From a checkpoint of a small transformer trained on Wikipedia: MLP 1024 squared ReLU, 7.34M parameters.
MLP neurons of a small language model. Each row is named by its layer, matrix (up: input weights) and neuron, and shows model dimensions 0-191. Each number is 128 + 24 x the weight over its row's rms, rounded and kept within 0 to 255. Numbers have three digits each.
After each neuron's rows, "fires on" lists the tokens most often at its 100 highest values on Wikipedia text that the model never trained on.

L4.up98:133138155106121121092174152156115153132091088106120149107133175119120137151131127175132108134113131118071166138124113138119147171112149131156152079094123105117143076125133134160109128137100097097139097151120161118109104099123115119160136145109101126151115089137142136145125134160162130150109115130158123135126135114151117104092172157128163103142156118154114098110161125171096121179116051088084124155188101092103134161137074083129109148102085117122145108127163126122119111140088126126131174127140145121142173127160103153121120128131162132106152194144102109154093115137125110145
fires on: "te", "to", " use", "ce", "me", "ure"

L4.up84:131127139148144135111114156185153161103097163088153133151147134141154114153129126173116132113161150117070099117126150157130101106105148133141138156115108148144125143098145140118141126095100173083132129096151129159175115120143199148162110152099134096140127144146110148103125087107188193153134106106133144110153155154181124089142139136145137103161112083097144135132150180103088119123141138139187146131118129147113097149106093154071137089083149102118122107105128150073115100178139181167106130141095115107128127128140134126112117121133115135151100153113101098141109136111155110120
fires on: "c", "i", "im", "ab", "ti", "d"

L4.up289:137176107141126098136124133142131144117133153148099127144155119139129107124122143063155142089190153131138079118123125130158080160154156128142147136154149107133115101113093100103097110095138122129134119069109154092157131152172090175125105138124137173156149133142127153129134145104147102153125095086130127113143135111110167150137133147126133121159103154086126169141132096107158103119133119130145183127129129156123124118136174139094089152094134140121118136115160132154106125121069130175130086141153124166110129104128108133119109129088162127079161138147135178163142096181133111101
fires on: " Sa", " Sha", " Wa", " Ku", " Du", " 19"

L4.up731:098117149131167127102095148119123142127129113145126094142115097107149156123135092132158160144103138171095147165087153118096150115129107146124134123131134130107114086166140109118141141146134161148089166128114119162122137185114124157139134108117129095162135145126136108130125147103089137143146118129153111090169162080168147102143134142074112139145149156162095163187151133143078135126145143149107103137129132133149108177165105098116103086099108107133170096098128138140128099153103133144118147126151162120169149111122107173117120130130097195149140143132133132124107119141167102122
fires on: " pro", " Pro", "l"

L4.up585:173139128146132127093177150112110127113146106098109137138130120100090130132125160145103106125147141092149175102136177116140155111108159134138134148146114108080079129149112122123135184090109112153113122155110139120096113076136168125137068133164134138142110135123088152121181086133101113139127104119087099127123148103081126111102097127124100122099137133122181174165127123147087108147136172118109115142123169107129151123120140134154106120160133097138107161160145150130128094105136131156139139120099128135090116094120137106125150131106115108152102145155167110150112140153144096169
fires on: "th", "act", "ite", "end", "p"

L4.up529:130112098161087147132131127155163119147156126109136164125122094139116124102131137132138103146104127117156114104116145107108167151156100126161142146103144110134112166100090127116142176105130149121124073124144099124121099166155139115147147063164123135097139159091068151119123107120115113107093111124123142115145114213155189136104142116109123151117143155139124117112104144157089114130112082130141179158092106112133139137115130081110125174174128087113115100115120113153122139138133111116113123157148140124126126091126093155101140107130147127108114135156136144178137170123113132116
fires on: " (", "u", " L", " D"

L4.up700:141149177122102149101132126116141118114090115128173068123131151134111134129122113104124146142102113184127083139130137160149132132073094114122138123158113117097128127123116121138188129129126146164139172136132138095122128120114117156112080125125145151167122150119119125127131102089123132115132137114143155093134167090134118148109131144142161078115135176100112178125137074108085139133126119144134092172087119111122158146093119125108101121138132104112145140098117159136126085156116137151122124119118119180130153114095166129168191101101130108128090128137094183140135082132126105130
fires on: "w", " San", "ction", " May", "ay", " November"

L4.up810:145069130123121125128119147055120116134142118153138124126157139114136112097107116133144122138095148168146123139064168137142104182120124151113111171154145123139167119104103117109115143129118130107120130128111125107140142153097129154117135094113145133133120122141132153153141176104082112124152144165120134088134087165157156133125126158152114141157108111103160145124134110144154082117118109101138110156117136167129154130133152132141132103113143122171154145095161137119136147124136120123124160117125135124120169142128140153142077148104095127116111124128104096133142128123100152110
fires on: "ta", "gan", ".", ":", "ci", " His"

L4.up967:130129134119069182141110152123129139153120161159153178120106125144126127092154122128161157132147114127111128130084135152127123149148091157127096122112128108109081140092103144097103131123137115151100087110096136115140133116127110151131158114106159143124123102127128078157134121121137059133155118124115091148127100154160102097112146160111128110103123166122128103110114102101146115146129115168116100144167150147140146080112073139105088121155114140101088123160113152131175129131148144102138156114113118122184126131153158106138159127098131146154119107170106092134133142133173094094
fires on: " for", "b", "ell", "t", "able"

L4.up99:124157094144136130119117151134125134159140121121151144127106121101108148147142143118097131116118097109120073129156155105146145185112128132152110126158112087134120117160120124134144169182131113122084140162122129121142140153138148109104124100111158142141098098114111130159117132110162136115175125138157094139135076150171102083097172125102141150105159129143120132156153140132126110135147108098078110106114181138166161171127138163112127145178127135153139130161140147113153083117093085151164140152134159072108148127150126139081114134097073129095104146129156107165092141110071107118
fires on: "ing", " up", "p", "ven"

L4.up640:128148139113109159170149077115131098110173106146132105149123116135149166098136131147131122129104101119104115146124108148096103125080108123136182137128121142145140174092114129145131140145120151151114150127120134139160138132136135141094118156095119112122137138094153166127144113146109121157109147193098133129138152104118140107120112151171095156124129153140164145109109102139124103040083104132120135138129089162116119150160093105107111082138079111111140088147099103123125092131114135126135072151183117128106094099128148129141166136179126099165100132107125144116150118127130122177
fires on: "\"", "'", " II", "$", " said"

L4.up562:112134131142122156116141119139154094123114103100117137155176158097144148096101144152112130172151167103127124120155199114149149147132114131140152127181130128116143147106141146096124078166114093128120138101165154100149104146139150079128110115102162151133160129180156112079087108147129158152137134088133092139123111099120134106088156153163111126127102129145118110148122108145127130095140133095124095128057126167125158121123135134137083179108141120127154157136131093117158119147158136132131148148122105124138140164119132148114140176147132112148150131173150147129161152123126143079
fires on: "in", "act", "ent", "ad"

L4.up18:119143128136103149101124117122144150103156143147126152147109127133129102135098116167121114096124088121088085091181130128083089145118131142122131109114107104119130113121149125118136105120134149108189134138086125113122118153151101127128106147054149154150089122153132107119151147097115122145141136143119114131110111178137118075111119107155111115134151126118167165148136120087093123092151184123179102150144137111089172138161159118148117134060142182105136142111143084155110139155120119132154136098161093067151144141109131083105132140103116128123153097154128115095140106083134143085
fires on: "r", "t", "w", "n"

L4.up279:142128157106124130127141127130107199111123093147155146127108136145056152151160111112138081131126170156127135112112096131074167130103162163128160171090167110130131150119155130127197082148133154159087116080150111143165144136122153143109111122107134129108167130095127156089145139124143139130120179135170128123147159101136145134128130129096113154147126110156109160143156136141088156147107107120141127168150150135100086175066105138103146087139112141131121144146113112120144145160086115163147138174145109136110149162114113138112110138126132132137103120095126135122147100136113113128
fires on: "-", "ho", "ea", "h", "way", " home"

L4.up621:143092134128156185108102148129128103100138123102146128132169124146127093127148116146140153138180149169088160101130153130105128147140125119187136120137154152125132121139136098118155106147146146131124145110109141133115114154086137123149129125109158126164090125103153110125111095135129104103126173128098154125138155084141143119125194143158092139128155127064093169127150097098075144110181151121133112174124148140115112103154105131139154145135130085143112167158120121107108117141092121146109147155131140120125115154144110157121129089119141120119132157127212129158096094164074119144
fires on: "vi", "th", " vi", "y", " Vi", "ga"

L4.up313:128086156088145122053115160109108155108117144146148142153107105146129128124161092129126135141109138135188131127149143163150149117151135154111109122159104124109090161112134109169129121119105183137107172121125120146103129136126097134132148096120101143092129140081099135082134102128159122161138115123162049130131122120184166107163110126124110136115163139120087126131100159108155154125143123137103083142134139096163143130126108114129128162138160157110124156093128093153143116150133141137111107112098158142115091102143135121108124090149126114140082136104147056134112109182121132111
fires on: "us", " sp", "form", "l", "op"

L4.up744:163119158108121144142094114154089132111129077098145135107122116122125091117101158093151137106123103114122100102134154128135085112129126099144117149082103126130094109165148101121074133156125126121165102109120097117096111145136106088140119133114099111134110119105137130104131101078102134071140125183124134135122140144116134113134099176113141123142144097147145154146110086101111097136137112050109137088152112134110113070128140145113136161155134149116128065150119098161112107128086093118150171140141116122102172127098115144131117172151081128111143154146145146124123118089151141145
fires on: "li", "st", "y", "c", "s", "re"

L4.up789:133086167124152157132133108152164094114174142099120187131085116138124133110129122115149078128118167105125142086148131123174133131156120125098139110105145147114108142115104121094143138128172138125130128123129156143111114131146128138131142142082126111092108138126080116121142160152085130140197156132141195149121128156135203159110132112114141152154106148096148135157142099137121122129117113091214120108123132120125163092105116140120139137151158139128110096122132109102105124138113154133164100090128108158127085156118136153174092092148117132097121111161089146110143158139123136135
fires on: "ul", "ion", " Y", "em", "e", "j"

L4.up830:141149137123155134135093119118097103179179164092103158103103102127155141122112132081087145135109128164099120105110098138140109117138167186108154155128144139137151109104134110116093148169152107126159090140165134148108121145136093137150082148113156100114148108127123168135162178118147100135142150120099108136129179173091139146162125180157155163160099120141148153089106138163171148127080169125109130145122139112131134115101085153095127115141125138118100088138079139110102117106117133095127133126139154118177102142146144134146133106133078115130103135110129129128116103144070125123
fires on: " of", "mi", "s", "ho", " mi"

L4.up892:055107102130141161128118150112070128116145149107121173147136123124156132110120087090113115105146155176141133137142147157140123112122148139134066139118131129112176117150123163116119145127143177112137151110147094153110115127098121142151133105126135177132102111138111102194124147128098112103150099176119129160130094164159084130111156089166141148119146080118125111128133126127136150167150123179129171164136113135142158099107122130106127130116111114138125182154150180114130146129126128124130136136127118142144163127068098153136165139128159114140124166093143124115167124134138122093
fires on: " =", " –", " for", " &"

L4.up812:130152152185095139132155136120157138099094184147152148113127119190149134150133102138131116137149133135125108119135115147145131144132067156112149160158183152113130152092134102100119152128118137127134120149100142100131135143148133136093167079105109115133164150154130161134102134087114104093158154144104124080132116139119125116059134146087141112159142126133143133111147120146126103150078141148126158113148119142119096158118107128125160099142120138137153148160124108122145084189108137115114148127141082112098094121168142128079124144144157131113154158109124136120142120115134160099
fires on: " ex", " can", "on", " is", " result", " are"

L4.up805:136161138088076149181173106127139111143149079159125115197120117131135100127134156081131104089150138119125123113145094139162155094161166137114084156101171123115160097106098147148137125143116136099141112120145126089146145133124091118090109109139141162142130112135126102102081122103128136172137136104113146139136087125130094125125110109186133110129119104144147154115159101096139127109158122075156144108106182134165109139144160148113130110152133114123144115148133122104127155115131127142130085176114138135132150154127151120126147097128145132218119151142136148095150124112154108147
fires on: " she", "gra", "tra", "ten", " She", "way"

L4.up660:124147125130131120120146120129137138127134117154143143140170155164110112158123139168135126167103099103111108095141118142141131140165129121090130127128124117146091121069115087140155114105132163182143128126089125146154104123147098118120144141114159129139107117153094086095121054182113134116142143119071116131128132163138186114152123179130114121088157119132075119112111113136117059130149112178161186138128112089116143161114120102117096143129162184116130160160133105129133110146113098120121157130146113156134113106123116112114138138112130113151140130154122081151090122096145182129
fires on: ".", "par", "ter", "ex"

L4.up674:117117103157084120138134146109130118146162170148109127104129125100077105144152123104149124118147118135121121134100094079079115144105152101132095138141145170150125144144082081147102158121106102111102088115149072101123097137131120152121122078126175133113145106096103143097132130105167126095157090176150153134112112144158141156087128123140114110124154101143123141106153136128160149133101133143122139108151131132104115125116103120149123092067115147150054115176116144136152138138138151110124105115094122111126133120104119153100151108122174129171113161127135155088123130099129129131
fires on: " ", " |", " in", ").", " \""

L4.up715:125121155126097158115138148140155102156130119111157124101125127105114166137115167084086121126136137114115127128128118073159149088104133165087111160141106150133091082097109138150125146170140132162112142190129161155134161113096121163149074140127119105138134142092128142159128129148105121123134100139096068099130099131174127130139137132124103064166120106082139118095089131076130076116085101100148121133096113152118120157131140122092123132135140123123091141085135130176150134147173160171101119123109156107142081155158161137094185129147117115119125127139134132125126102134106122134
fires on: "y", "da", "li", "ly", "po", "at"

L4.up792:092093162095107119109109123131170154153155163167147143130129128137158129156131096112169123091137062116150144113149140097124140152126172135148122155143142116136129168115105130106124111128093170139088108130101134152132121136145142153143155152113136144127081134139115137120151129132102103140125144101127120110139160126090129139105130127101106085135131125143120150175101102146118085146112059137116105174135157135120189138127165142106133138085137108108104151145115121167161118151114122125155136180181129150142154154099106103092143087174073150145159107144173105112120124154135115116
fires on: "v", " set", "old", "and", " include", " large"

L4.up575:152142105116133152149129107108128184126073204086140165117159100116084124144097128122135116144150140134144100107098119150147105117138123111112107125111143121098142127098089121118108128113134125087112125096119151088145094115107120133124112116137121165116144154112146148159134105137117139130166137097112095140082117112171139123100068161108098102148151108079137130114089112097111112106120108111136115144146126077157124119136112144152222113113106160140134134102130120130099116110137106168159111096088130110144124150122143115164123121109132127111163137178106150119118151118183114132
fires on: "ir", "l", "il", "r"

L4.up224:132086123166156124162108140124110139126175130100105124127137089139126167140105186124177111138158125135139093106111135125087096099131131112146155099112130169143170086112141112118147150172108140130108096128107126110129109135097086147144166149099126123134106157139122154148087135114171154140094126092140126148142125122130138105097132133113128134095139127098098121169090092134096167157080090116145135129161106097126190153121144143131156096169142107141148160144180146148124126104108128088124139090167166125115171097135148160105103143167151150163132131154143133124120109098198146123
fires on: " one", "u", " long", "no", " over"